{"n_layer": 13, "d_model": 160, "n_head": 5, "n_kv_head": 5, "head_dim": 32, "d_mlp": 640, "vocab_size": 32000, "activation": "gelu", "norm": "layernorm", "norm_place": "pre", "norm_eps": 1e-05, "positions": "rope", "rope_base": 10000.0, "rope_fraction": 0.25, "qk_norm": false, "attn_scale": 0.177, "bias": "all", "tie_embeddings": false, "parallel_block": true, "init": "uniform", "init_std_qkv": 0.0548, "init_std_o": 0.0, "init_std_up": 0.0548, "init_std_down": 0.0, "optimizer": "adam_variant", "lr": 0.00237, "beta1": 0.9, "weight_decay": 0.15, "lr_head": 0.0108, "grad_clip": 0.5, "warmup_steps": 451, "schedule": "wsd", "decay_fraction": 0.387, "decay_shape": "pow", "final_lr_fraction": 0.0, "batch_tokens": [32768, 65536], "seq_len": 128, "doc_mask": true, "train_tokens": 427200000, "steps": 9277, "dataset": "wikipedia_en"}
MLP neurons of a small language model. Each row is named by its layer, matrix (down: output weights) and neuron, and shows model dimensions 0-159. Each number is 128 + 32 x the weight over its row's rms, rounded and kept within 0 to 255. Numbers have three digits each.
A block is one neuron, or neurons of one layer that tend to fire together. After each block is what it responds to, as a language model described it from the Wikipedia text at the highest values.

L3.down185:096144108133103126137099166155181113133154133124152142136102132171123044197087115153086044120139135126133169076101151156086126135123186114133110065122111107130129157118178111142136135139132080086106124071128095138122078087159106168138144170143130173068171139148114219150149110141120161122119138133110184134186152135144143105135110193088137104183088105134097127083158181161123037136081113128090110126048147107062164138155152130153192131121133123112105109095086098160117119135178128
L3.down424:109127151109184146108050086078089142129195134056134081139129105139138136105110078110125137190143103190117106118138117085167137163125098142108091105128058142155116086107110178125123096169151168087074092090150170163058104151160120155108135131079155151149104177152086129180137139101105176093124124126092110148110137123182146107169136104079105125121141086075147121132127159157129121119180151181147121131067155148154133139136175168144156143177158179130028136122151161117060162152138150
L3.down486:173151182142138122120119104165172114146163118115185161127088106146141134160073089143140177135116128115126140129108162124099112213078144070129127152077107089089114133102156143115084168126116136147134090103163147099148095132086145157149056117163131113126129155167088179036068129147145163133086127120139133123132135150097090101133141164152124102116146130088150180176178160103131050075159117129168141082136111000175151104174138178124117102141118113136078161178115103125109131130121129
L3.down622:114157131149147144084106082179173071131134161148125176102164078109117138149103157141135123132128071109185146125062117101145131157119166156105086109074120158081116096050186121129138087145153134084077151095144145160159092135129111132076072107095101203102136124127122134151179103173087181156085117095099162102162134128123166102190151161153109081117092144119127106145127141135179108101119132193078145197111150065090143156169113148167179173168135091207118115106099143144111093122125127
Responds to: "of" ending multiword prepositions or clause links, as in because of, at the time of, by way of, out of; sometimes during, after, before.

L5.down425:124093089128172138180073182088080130106109093126126097094103125133156140139149091116107127110158163080137113177131147094138162167116142131107146211181127106115101140079127098146151166103130120169121133168124157135141153068135100143146077080136115094099148120184130154148120128114134146109143161095125131169135077177143121121165147090176140109111180176115094112169042137153133097171088086039163155142153125138134128115047105116152124109081150170094082059114199154071130189115174133
L5.down451:141102142143102144104136185134044047140113112130151176128138165129177136155113188132128106096135167069145128133068148138129049075149209052092123165169120155113116146106128099182119090180135139171086122112119121073083123118151140138113140087167108111157103120131131132123162157157133109170114149121212105135118187130147155150133155129140116145137107162141135167115047136115119104093170157144106122119113161017146134121130110085129092192109099101127146090160154104113108152121116061
L5.down545:125058152082112134102164119114105163082178161094100132169104170111104045084138142149150127119137133099125103137208126102133096183149173151075114054158167141111150134143133104173064149164116072108168106082126078096138139105165113157090125161153135158164117090122170124137126114106110169131128135044100153109166148172123130095181086108115140108143103127127099150085140148201136152085088142177188146163133163143072121093115122076097171134200150102150189100106113164146109133135131135
L5.down629:114160157143173126157200147107129125119098073114089162072106137175101110088094189177150142174102113136144135155158117136149119060099098100104055145086111135181125113125083137129162086139169127112087133121107123146072065117124111156142149192119149131159129127093073120130159121115095110164125116143149102126053175110128132141151142130129122182171163115100132112179056057139102119170133167123121113165166159072091153109126137208151168166104162151175137164078119103170092116106057143
Responds to: Common head nouns right after "the" or a possessive, often in fixed phrases before "of", such as the course of, the house of, in the first place.

L3.down194:110153163054181133176115109101136141139096138133182158145144159120094113128177066161128158097072188151160083135157149035096106028122123108104091146113136111149164163153035165124120137111102118102114099171057164158108084141099108163134142179133123104098151155073107154152150091131101107137120100118115108106082122157194127093140159160112132209182139099124157154175130082123155141108120144161106127111104162132048113154137129149131105089124155130129119186154139144128131104134093165
L3.down253:158110141108097150165099189113135091115159060146174119111156068112127111125142152136143104159151086083174156089144091153148034166143165113110143094174090103159161141151104168145105142139114089164164124144066160089085130150108152117138118072138100116089116134189116078124111132091110142096130124078160130160160154087152099099131153107115146083121114130123108111140120152119107164174137174145143144159121143208128182137190198126040159107111069114118166187144069145124064124143115180
L3.down385:125085117163168096138129124184095140079138175138109129129100103145110119090130102124134133106126134168160075140168126143169136091169052127129058155146158175144144143120103087107131113102056123133188123146123138131110103148084107147137154204128090143148123177058165158112128182149134105053203148111154179097126095179220140097126078157062099225122141108072098158111110081141106090136113104121108156122126106140119175090202128164110139147132143129125121122075128119110139141107121130
L3.down511:160085166145154108160117143169121150131140161206131090129067132125193135085121062158103138121129155154159068110112130131151207034179160137157028116129116167100134119123120130091137108101102111107075088085177149128135123181123092140081139173106122138108095124113163147135158155136202103147172141163108121138141185119136142078063074110104108148143130102075134153098141117129104074150111148127133110091148112100127124110148174113150158114119193137119094153078164151121166057116171130
Responds to: Syllables and word pieces inside Asian, South Asian and Middle Eastern personal and place names, e.g. Wang Hong(wen), Arun(achalam), West Bengal, Jeon(nam).

L5.down361:120162110144094120140072156105166100030127188162114122144131127098080177111141079122132144121116124120132059166181104176061144143143121152141109127138165122120124165166130118146148135109125172178131111103126112189111118074122102107047093138180157109149137105119137189108088125131141138087069115085134095181169091114163085138122104133187139158131086051115109156161199166138119114121093176115133135142191125138152087161158130139070140147106092118163092064114153194116122158124134180
L5.down503:174138064137118089131177115148095080125124129148137145103164159152106076127178084105098124167109073141180155165164186177064136152106150112164124094140172135150088169148148149094079144058123103124147139169123105114118093100169136110123127110156117117110136130129142103076134132099126095106096135130185133149117075150112107084144221106241104158129126096103113089148198172142135117124102149150122113120147138115160143138071124094092014098142154178075119132117140151141123126179121132
L5.down511:154109181124159149137116137050173101079162139118083103177133136125159133195136137125071174125109137102106146119131118189169113156139096126040149147121125114126132079138081106121110126156109186147106133101121129091106138165137109169073130135115103149090158071208121142157075114113164163093146091132114046113172101156140133191131128110145139152123132106124184148150095148153108141130094152169144163075145153152158082075160125060172161171068105095167096076111136174077120173115104111
L5.down623:141190094141104121156159115112103070068164162050157106038115155104159138111155185140131150147075105113117145085173159171115134151158089063130126128194169148123128147139132158179114133065070135109182148109080119131080130153108079112156117117130138103146151096127122134154159140119058111128098179108149105154109128089129102099171140121179102164158131074078094127087188135106118110146074129099147194144107142112173129150176159093092144096152131168120130208115146125068135141152144107
Responds to: The first word following the preposition in (also of, into, at), often a modifier or language name, such as French, Latin, contemporary, early.

L3.down3:148127100131137166149100101130142133078129164131108167094177107168137109156147167121065126194163157172080197134125124163105147092192098146125173092039166160115098102178133160162076155141126148106158110160100082145167128139129115096099170128141152091109104124110085115103126118090136143121117110120160133135175068105121123145112140164171169094134121127104115167152140139145132183097052139138092111086115157086104132110143067021114095063129156110122087139116101121174194164173085098
L3.down34:125081171134065090110145135153159123106104170121150130113119133134146184113100168176209167121121095142151122074112197141148191193104107168125139100109172084120178121101140170105141115165133100198111105128165102137111093174056071101184124074119142148119116138130138154111171120123139171115143030108115114176141110138115167137142110164126113178163155104188086108116126128096107149091105158144104102067043102117144148095072178103127105148129118112056125133160104119127108147163136119
L3.down447:139123109164169166116123191193098056134154066125087076157181155163090158167142134143134058132172141127117112102179151183076207140127113154122114081105165119096109112144108107114168134129056074123145165102116141187165145126195128181143108129161145150087098106089117145136099100143095110135097165121153115110140153141147137123095139115156135124118119158113105143124220086093117128091044145154127132133181099087147127112129052066121102192141107103114125104111107097136137133177132088
L3.down639:200144103091111129148081113149141106088163176128153116096180135145109126139147116134076116128127138111143158123127113200085132228122100117180129109096139057129155159165153112138162227146123126139123074189103135133205128101153150094154136144100127080141129115080198122134097115107117126093149138107169097144119138067158118103113151047142162113094151182138098112157165144163112152135152117122155091182060117085141161140151098112047120176118095119086135143095090116098141089144098126
Responds to: The word of inside titles of countries, offices and bodies (Republic of Korea, Secretary of the Treasury, Diocese of Bamberg); weakly, line-start dashes in infoboxes and numbers in tables.

L8.down345:171108159111101116187160136058150173092155119126108095107117121134179079086147141155159147164141127089107179110169116117085142075117111081078115151154123137172124115113056187097110106158128138122090118103174087078055165107105115173132160165140127133088081170149120143131157099132085118099154135101152125123151167132107126121096141162090096121147169174129152190155118117129118131144061155120149146127168116164144109107149153178133215118138095163174169177122107084169085132066034103
Responds to: Head nouns naming an institution, event or time period that frames the sentence, often after "at the", such as University, Festival, Conference, quarter, semester.

L3.down7:137078111154069121146083190086138106116129131182125154142152140096108118136122083103108147124108103111092129111184079139145135186170121131166131076147113177188105133136148148093119112114113129153148099131140180117105155116130124132113078114127161139096170120064149201191119104206142122093158134145106172173142127110136081094125109117098110131124130133123141166119126149190128146146154102159092068143180081255170119090100114084097097092078097146153090138147182090109132126112134162
L3.down280:138102121165076158120109110126165111165088102166180133151119133126113133175135127117104127138150139098099153108133152157105060140149130139127167104147124114110130159143129131163144151126087081173161124124114150130141145140145156091090087084084125131093180144136138159179132090162125149094127134126105142177144080124136095117157117107138102157115114096158092116094137176146136091120134119107126105065200114255106112147113089060126086090123157158147051155109165143100091173152208092
L3.down373:097136066162150094141107150146130162104148078143131051146168118155155112187131120129092114105104076156110110140103138136168083115111146146197110171192133096105126155132147077179159143138205167141113076117144150170167090129129114135132134120087129140130135115166148142118123109109145170063118162125123109138109138193102086132106106143116078134128165214121095100113099083138109127151088099076179080094112124252153135111057098139143112148138104168179171126122165122062118147098147129
L3.down462:145169121137122132126162134145124125093092099160174117121128157191061110190090116109095142128157136083097167159138164153127091108199155132180136085077103126135103135204118141160131132082092100164168141137166090152106144115100125036126113133115143107115150155105124133113116096140098216136079177118161171149102060104105136118063077085157120106121109152137139133065140132108149162139104140107136122131115071089084117129126155070157184174168091121125123142117178212135087198118140144
Responds to: First word after a, an or the, usually a modifier in a compound noun phrase, such as music (video), online, German, rare.

L5.down27:140173085146106154064106150126128112148182111130126111188125086154156118128157152150121106063164163109130148155101101157175105153136156126146214188076150147101144110153130090087149122126159073080159145049156082115170098103161138116110126032133170175109084130173081088150091109134124194102135115158166139123120115118129112082094139110133185104179090122077125130184136155126155121062129121137162110112133135125178129093127105120107081143161108137138104060148142120182139059126164171
L5.down166:146133136102135151115119110113106095120159115063086076119105125132122130143096139123170071084117104120106130128103177087176177193099143115116093149183072122101139111131156148134066128159169122175124122106125132085177136122157193164145123131117119118108124156074129124129099114088087099073106210109130146148128146151146132153180167063124133187165155133137053149073106101070115145139101131153130149212136137154083143146190141191066092136163121144194121193094146106193108118105116140
L5.down227:173178134091144141135160058185128115107110139085108137126103111115099164099144152079229111082131094109164100082099145148125176141110141091120105193122185101073155089132125109123138126134118088166115125117166151092129054135114120089130122154128089114111111160102154196198137119107122102119056191094102112100122140094124106155129131165144130147124072101138135127102133167120123097110137149147131096128102141044112143183152189125074114147160163132211084216162143141155159159115144143
L5.down567:119128122122132151161141198166127145148069149169162090140079145057166100091125121127116179066124095068140072087130190181165110102133099181111126143104111151135177079122136127150176181075153174140139137127127110085156099146119137108179157025099088106131109144102151139104135115103156147139087110143100102137158085109111161078082149180126151124056165089116129143138153148142149167130127183122162110133078167134124150138067122154158098193177157084097153092106133094157081113141147138
Responds to: Final letter after a period in dotted abbreviations (a.m., p.m., e.g., i.e., a.k.a.), plus other word-completing pieces like 1910s, 4th, didn't, .com.

L8.down127:057193042118164141132140113153077121152102127135124137122133127110071099104130199095172144160164082087069135129174100147086162176120130103149114078113111141109163141145106046038155164104093181156111188126155141107177105130121175114220130112117125110143120163107137129165136163151084110089120112090133112130140134165115131084091108111153114172097133148124103099153193126168102129133150124198180131134116104066155174096091128073118121121119169157107089160141115112173127110153145124
Responds to: Fires on "in" before a place or year, and on tokens inside place names or dates, like "New York", "central Texas", "22 August".

L5.down52:092100066131107144062107188141099190103194143150069094182106113146120121148156131138160174073105101094113149123134095120134122165102101119088110182163133161111110092123100095090149184147083142144104136114094109136177150109071110133137170226131063184179132127171163159136128186164113144126173148114119173111163164137162132116105126187069088157119115124123101101099097138085138085118116041098083143139121127100142158081135167124116164121149158128098164092129122108082128136179161150
L5.down287:111080121190156111130125047101121166137123209134144091142115163147119167132114151183162145130155160142128116196137187133095154085161162121133121126106110128111128163161096148119171146064092149117080121156128174146116078136102141134149079171119090075113118111119118132111157141117133127154202112114115100068098073124185147150184138168070075140102124065155164197117076114101118126091085155135090190158135156130078138114120122078048132171133129133113073170102102149099119113165148147
L5.down308:161109099127172156118125128107156202185107137081123157119134148108073155130120084152078081083232194162142140153130117128124095103122090116103106138108151188151172143120090148129172106100153171156105101162098184159058134166119086136124083160093147122108113080120119105147139118142087120141118119150079140126104148119168119124216144123119113176157158106128136184124120047129130143091037145108072142153067125119083137138103124081096190121145143187078110163128132140160120117117134138
L5.down381:094166070106141142102117194118255205145120117103069123109136183089086107164137159167147100043102157090140127126114117100135114146075127123124105139122173111106094128125122185148117119166124119146128121158077141207158096117129105123114082201164093215146175108134155120140140079124114172170150155158115111118151146141111109131111132178056064171089106080093114137131128144116164137160137088133115101143093150082141157136104141108137084143146133170124118141112163131111088111092136131
Responds to: Middle or final word-pieces inside transliterated South Asian, Arabic, Persian and other non-English names and terms, e.g. Nas-r, Shab-bir, Abhi-man-yu, Safi-khan.

L8.down160:184104066184085115122160099170137124190087124152129111114138154176129135159067153168154122129090132116167108127110170139093186135108169131110102142153176182147139115058105137182122077106122117145168130104148090164130120169135130127112133105097080107200162193132143120068177145105145154112132171186094138138095137129050112089126082089166098121069096072137122122133131124122114119158126099113126172122160140139097108097087113096137103041178140162137117158069097159147122150206120087
Responds to: Short pieces inside sports table cells and event titles, mainly the s of Men's/Women's, also the m in 100m and abbreviations like L, SF/SG.

L3.down145:121154142165115153092092146147159137089114175114129092106138148077157174153119129122143122140166139166088127140098131171145128196115110131098083059087099172150154114111151119104115110110122129143127113131075074124186138172122135191186145086112130095094102144095083115148141102105064061090106179150110181129087168107133108106110190055152107097121191119124096175098144172119144113117170086075145159105219087164173132118141166142123108103182081123130123161104131169127201132117112174
L3.down406:119098064073115100162133165078087111100101195131122125086158140105114146113166139079068132110093083163124161167136147145101194205088103118126129086120173097103150162133179146103156118105137131128072097168106138105126107114156152101094185115134122133124095162124135126131106151129138081058101137159168094137140156086131130149122161153172097140136184145137135131132195077179130120096124199198131104182111097092152153134174113191076132118110060146086181139074086141171152131140103143
L3.down423:136109087085095104090126121087101103128150153132114165061173162102176126109102164164120147125173132156177135136126139103112123226115099172099162085112146093157123128181111135097147094136094121165163137119066141122087123152170114068142119088124123108130120180103142061128097118129131131116163119142098138122101176076175154118118136084101104135124144221093121142118139108097152148108103141121115136149087130104137116122137154086074160146192102187087190230203088177175111129124091161
L3.down539:113112117114116049087124170102141161149063186122105164135184092105187186194144147114195145124158184203175114104140095142167130173143142068180138106096090119130143088173130107133109195145174118128145148130114074151068172143124118095108102097123134108137117182179184186112127117205106142094101119139101084120126080125122134137125142086148122140087097116163098121093100118131133116111116138091166133120144131156105083143139150124096136074180090139118104115101093090135062125196143110
Responds to: The word "of" after "one" or a count in partitive phrases, e.g. "one of the last", "seven of their"; weaker on table cells and list numbers.

L3.down14:127052119146104066126139147107124098132136122112095110117146146136121090217165110118105150119111154130106130139096136127136086110159156135147186146098092133170141216106140062130130156121111114158152129098100115165111126120157109094092093097168140154068217118161194193095065145156165134116129137163162164187078084137094122106145098069168115095140130099114166158111189131132173110175129096130155149115098122130137116099069095069128130068145118167176160042131072143130136122140118134
L3.down41:113099101165082086102182139151133130108118116120095133233161172159127114183122139155124130102089136135113169156144060187082088128084150214120150086109120116149104166116109069136142130133086151157118113143117188154130125163104145137104156141150079152131087173125141147122131175146113159088092142175139121163172120104119106128119042117153123112069167140161146185050134168099118099158115145185114092176120138053119086069107105078141147133133133060135155099130160152134142092110129101
L3.down298:158091139133136156147090136094161113129136198143094161159095092108168097132168142125101152110117143109089139131142125113159082105195089137099118088090097089185188129053125192148159112200108127068141104152141127140093143081077099054172085114159132145095154135083158200176122148148095140124168102121094128185192129189112114131108023131115149149154105176163175122117107146089139143114138094105128149116163093147093167167117109090131110113160127119125112127137118122136142142070118191
L3.down588:198099126143137162084128092186178158149135115141140119094131145156144200115143150175145092114154136104136119152074128109103164065122190115118161114133153155089133128075128084100079135152090095124184138131182074117112179125145119128111121118119153152125128104159166119155076111142178123124090112079140111151175050139114138096094085140131192097121103064142116100100194130130141135109144119122204161046154156102098131123148114148141094108141077098130171065058124159171143126173147063
Responds to: Fires on whatever word or word piece comes right after a preposition, mostly "in", also "of", "to", "on", e.g. in all, in other, to also.

L5.down43:109087117136099116139104159183148130199107154179102150141150122101134149166140061139120199156153146127083139094177139131167159046186149114118124172154076064151106140082081116106149075114152108087107140117134188164172059166136085118115142121126132131191143147142133152127087099166196120130185130138098098116136078116104108097089084108145125138099121080130137145130146150178088165148179129104135148132174138139142104139135130087158128088141165080086087090041085155115109080169144108
L5.down391:122092085093101100128136161128118138122097103116094069131178166147137076137165153135132105121168141133161087145111173097153110142114140154149160112145182188136112111152137047158074076151128154187112079161113141169101078063150140163147174092086122110113139122074169126116148144121109087127132162064123163140138082096033134134181147138118155067090106126135132135096131085163198189139125166114183127089098168137110138135133135150119122176157164090123132144156120093202096107172087182
L5.down399:083165118108122118075099094152092115103101151145130138097075129084188179048127139077107165127145106132089097107149112116225093145162122123120133137136107147155128127120146136123170162088157153091114081107099126108120099111092119147126134154114137061119190129136179062179133085146162110141112163114097090083070123161138157042154146115184120099197115202170107138133154107117174148149171133168098166163117118106153169130181104075092097140129123141182193144172131136113097105150133139
L5.down466:153110108113062152068115129084138113131092130094176150079119114128154143111178168161171128113115073145086153134151160126086138130121173099139110202093114126110107112093164090161117131165129155139139154179142106137102139128094135106128105087121108127169196138127137190146098036163113158146160162106114141109196066074136141107153125183101091154153125117092140131090137193145146136105104163132101133136134101121174093131144143046137052124157092107151075069163211158122089173100162140
Responds to: Plural "s" in infobox and table headers, as in Position(s), Writer(s), medalist(s), 100s/50s; also odd inner letters of names (Hsuan, Csaba).

L8.down90:107079112108134149124105085111160149136139139186103128111119121133147131092105117118131110172161150152106133090222207140147113129123087150134093155135139117111132118113111127159091147108138183168119150168063138230071105128032130130095114120134108105132179145094162153118172113093092192115107142139115082155116095118093173173138100129140124171126156057152130161116089110148136150115074158156120171129106170125186072091057165079085116102134164115118208159132122083161159127130108101
Responds to: Fractional digits after a decimal point in Wikipedia table numbers, usually the last token before a cell separator or line end, such as 32.42 vote shares, 38.2 stats, and 47.87 race times.

L3.down18:066111118143117178118131137149149179193112124117130111104128092162110107112077084121146129168085083142141090142135119108143078154112117131131104105105140169115145098123138162103121084217155146178078098190122161125103103217126133082104175156138098190159160143180119110100164108115157135149139105143150153095134143105137180151116134208147166089137121148164120056112135049159106134127056121100076079171067122057140098140072133101151101156101170165133130090150146153124101123128148154
L3.down274:191107165098068135110156122132139110143109121073126134098095117161160185163141193112082150102164178170091092147176090178107131142122149128142128126118159117119143180124185176067120210098086124122160131073157080159160102124142125050135138140119104111130099093119156128152103113107045165095159092121090142207127155069129136164159141128111150078124135106106135135166163142105114134111114170125118142067166158082108158169136143188100113056115136070143126139111111114148131094186104084
L3.down315:093137209137154191111068179142105161127165191086133124156080128109143175127118110128163139151117077189141092108143123129133091171084133122082129107118111108141118198150092157110105142143096128149127055094100125105157115116135127122054166099142138137116150154159107073124148072126080127138128155188193132134121154124169081160177163112178110099152136090196151127145102073152111084148119169088153124151135181127140182117069131116091114130120075136118155050118139087123061162104151107
L3.down506:186130140138107143173111122118134108104116123182109120102155097084116089117172090112098109160153120085114144152104113176067086175162082115173166059125102122176151187139153147097119139067108129139138062144122128131153191113158123085139106096227141136055153082049126162169139134136094192148136174148109144152157120146109079119070101119178101135137140215133137117083152117119106139113169076130114125155124092088170161082087152156087156149159128132135152153135153105091122144100128169
Responds to: Nouns naming a time span right after "the" in temporal phrases, such as "by the time", "in the years", "the summer of", "the first", "the week of".

L3.down106:147068085121134102078143076176144148084130135178135053182196103166123154180116140140143143169132119095136102139108123195114130193106087147114147105094124129131129121134117126186136061167123172083107148111145124103163093174141132130068113111118079156099080112176208109146099100161137074152157125125172170050157123128114073114171117098181125150089092203143127136116119127136109113135105079110190133095142101173162168144101104114107178145134115125094166109085103111143081140152154154
L3.down305:086102127099135128110187144102152055152116073164100106119104178170113112169122135140175172160113150088117170109149095158056069149136097124177105105108114094186147152097045101157160161132159126116110115187122193117094135120161107111105119112174129146090123167090153109118171112135074126078221148105180095150146139128103095142139101117150121164113098197137119148139093147151119138111136147152086131100184199163106162128101081137148185135081123154128142088070119123130094188105126100
L3.down501:134105122172128153153131140114118128142071072124128082163177140146060170139162133103111124138065111065147194111166093112059111159142131125139128153118092127122148138174129133135129101143099166131173141185129170094112139136092168066118137200082102088167123132123144057060097121169146096126119156088122085152081112125132133135113129096150155166161129089175150121137062143161097135149213124151141148153168121168105152097112077091119131147133153211156130154111196140150056094111087102
L3.down540:106166100161162153194133125075098097126138131145123074103110142067138168099117147151150132127169173085158155210073148064112146113127081125119076119130139101114133117082107155116101166153157154070109159172130120097152101126152125105119130152131106108126204143127121073139153166094099080146166176110107096158155145118120181099130150168156161199138128119135090048135057057149112121178127107098162125094146152113149111161117088182122129215139118117112095154105177149086167122092166104
Responds to: Ordinal or other modifier words right after "the" in narrative prose, mostly first, second, third, final, last, early, also years like 1930.

L8.down634:137141067108087144149066128108120157108095096109114132109104104124139098113197123164149151150099099074103136156116078122148117012078109175070101052125157126086123117118166088171147154092165118154085119147133144109148181111093121148221096173122094115132106088081080137150123140121160170141141157113107174139115145137125142120143088104133158160116169147127149111122119145118144134168132140145135106175188088208145151124141161121116166070156142177133109242155158135092136134118162126
Responds to: Closing == of Wikipedia section headings (==Awards and records==, ==Discography==, == Decline ==), plus paragraph-final periods and the line break after an article title.

L8.down45:114112098160096097141154173109121120176097123085146139142144105157140128170069172191195167142112112181103100176154098134134149169105105134159134055139180204136095151102126119131145151071079105168189134135123133137092216135099157119131076074085101094098083206136121143185097166118146166128135123122143081124147094167112084156111054065105086138079105152113073162129134186127135128142139107156158072092137120164145119127126117114131122133191107118146123154146120165089097132110130098
Responds to: Line-start list dashes in infobox fields, section-heading == marks, and | table separators in Wikipedia markup, e.g. "- Postal code", "==Club career==".

L5.down223:156107151107120114151125130121134133150149146138149105095117150151131160124109160106081102105148109145111094091132100117155145195073185149171193059142151143114058119155116097103092118159150167150148126118158121120095132110136120111082129146121179124126086152140128105124110156126117128117076146139137167095183138114161101183164130082109110126130139134143093108087123154123138129070148083145161084199000108230147163152130109152082143180177125149127130161115107085143136108146084152
L5.down412:114097152091181142156105105122135135196108081122125126158175128141121080132106129134133179178112114087136052074126188143087120255102138121136126132131146077104143110145145138088195106125195157189121132141156138151181112128100085145135146113088099068119141143086126084111125143125150158136100084146075140095061146081148176144161143080108106112140108123159095115130090096136172187096182143133133103123083068149120138157149173125087132131159120190182123106160112101120135109101140131
L5.down553:122122134098125141122084068128126161138171073132069092128131172113072099087095233146208133142114169129166157158118121116094149255141121088132148119207143133109127171110154165068122197140093145120100097074126149163106130130105148156156143113126147109086144126138100103149101139117106069162148113093123088111137173131077147138137122148142126112105102129095122171137110122125140180141119149118102108178177102069187147126099108113105107171195129132099095144180146102103120116098153097
L5.down627:137135151149152136140103194149113173077120108138128138130178134205107109140117183152102133114074147126139077089218129119121159197088163090147115076141196140149080150089068117113124145135146078170147096085114144156091156121152112137080139093098119154139099137139099126150090103128126147108130147156124109116090141108157181154120138133140101102115122144089098177141136063140083119133132109107164125106128101192176124171146172031080129187130153156143068070108134106107162045181121133
Responds to: Structural markup opening a new line, chiefly == section-heading markers (==Track listing==), - infobox bullets (- Bowling:), and indented away-team scorer lines in football match reports.

L8.down534:115084178119169108088117064107122193141191146084089197174139084143115141112100100070195072155117092101168073108098089126077164167105110113095174162129112083146144135134093145160116184098080153114082134139146118165173084114098133123166149169144171126156129108172149151107134157113150141092160097137130139134135146147094096131182147094157122154150093120107093150184155073120125141111132166111137156156154204067154124128144150143112143148141107164126150047116109123087088051080126112
Responds to: Predicate verbs right after the subject in Wikipedia history prose (continued, became, opened, directed), plus sentence-initial During and War in infobox World War lines.

L5.down15:136112102147125113136102113170172107158177094122184126195140149168166082145121119153095147073123108121084168126144172164161110174168130134162124142129118122116127162149226100151127155160116104116194134095143159117122137171153096117083058086097104131052105125097180131157095082182121106065125124143098147163142117142086107099162064139116100132144091107137135150107113202118129117129133149147130103125117109218148133149118031060097115079131129118114079153115147109120076182112162147
L5.down183:130195112109129129153150153137122119103071077153157114080134157177071141100126143146167102107095129127178114168155171102032135166125119142119096145119163157122096135160112136132078102098101150195119086167140141101160162145103187083103102066078128086112152159134125168141144116149126119104093161107135092160176127172155076089117123135146117127132126172110119066124109128163129105169102134152136112101221107255145160179081115111117118081174154121130118134107144133148062153093129106
L5.down432:181182148099131119177093147175105143137131083071106131084126088160086106079096135121130108157089066122138080148153157109118173113104100112168064152101179136087142137164155170111080096145127135144125136121126175103145068166175074084112125096113144096148136155099160106129157105113138178121146172110083118166075115116102135142121142110118179166174104168115132170217132122147128113172094173104138144098100121224084120169144071116092124133161126092147098217093170134111120178128139130
L5.down618:162122112092108144155133095126108160170136156104136102138117148121123115115171142137161109118141119094097132118109094122133134001102133138097114108143150123090129080108135107137120139107110132147099151134133142155153141103141067147155136170130111131127112111126136113107147139134179149082136125107102176115122125151173123098141133094124172134135126128151131095119110141100129145082121111085149123160255106245134159164109140099106147070104145133119135255168103105128175158110136098
Responds to: Closing == of wiki section headings like Awards or Biography, plus determiner-like adjectives after a or the, such as full, large, no.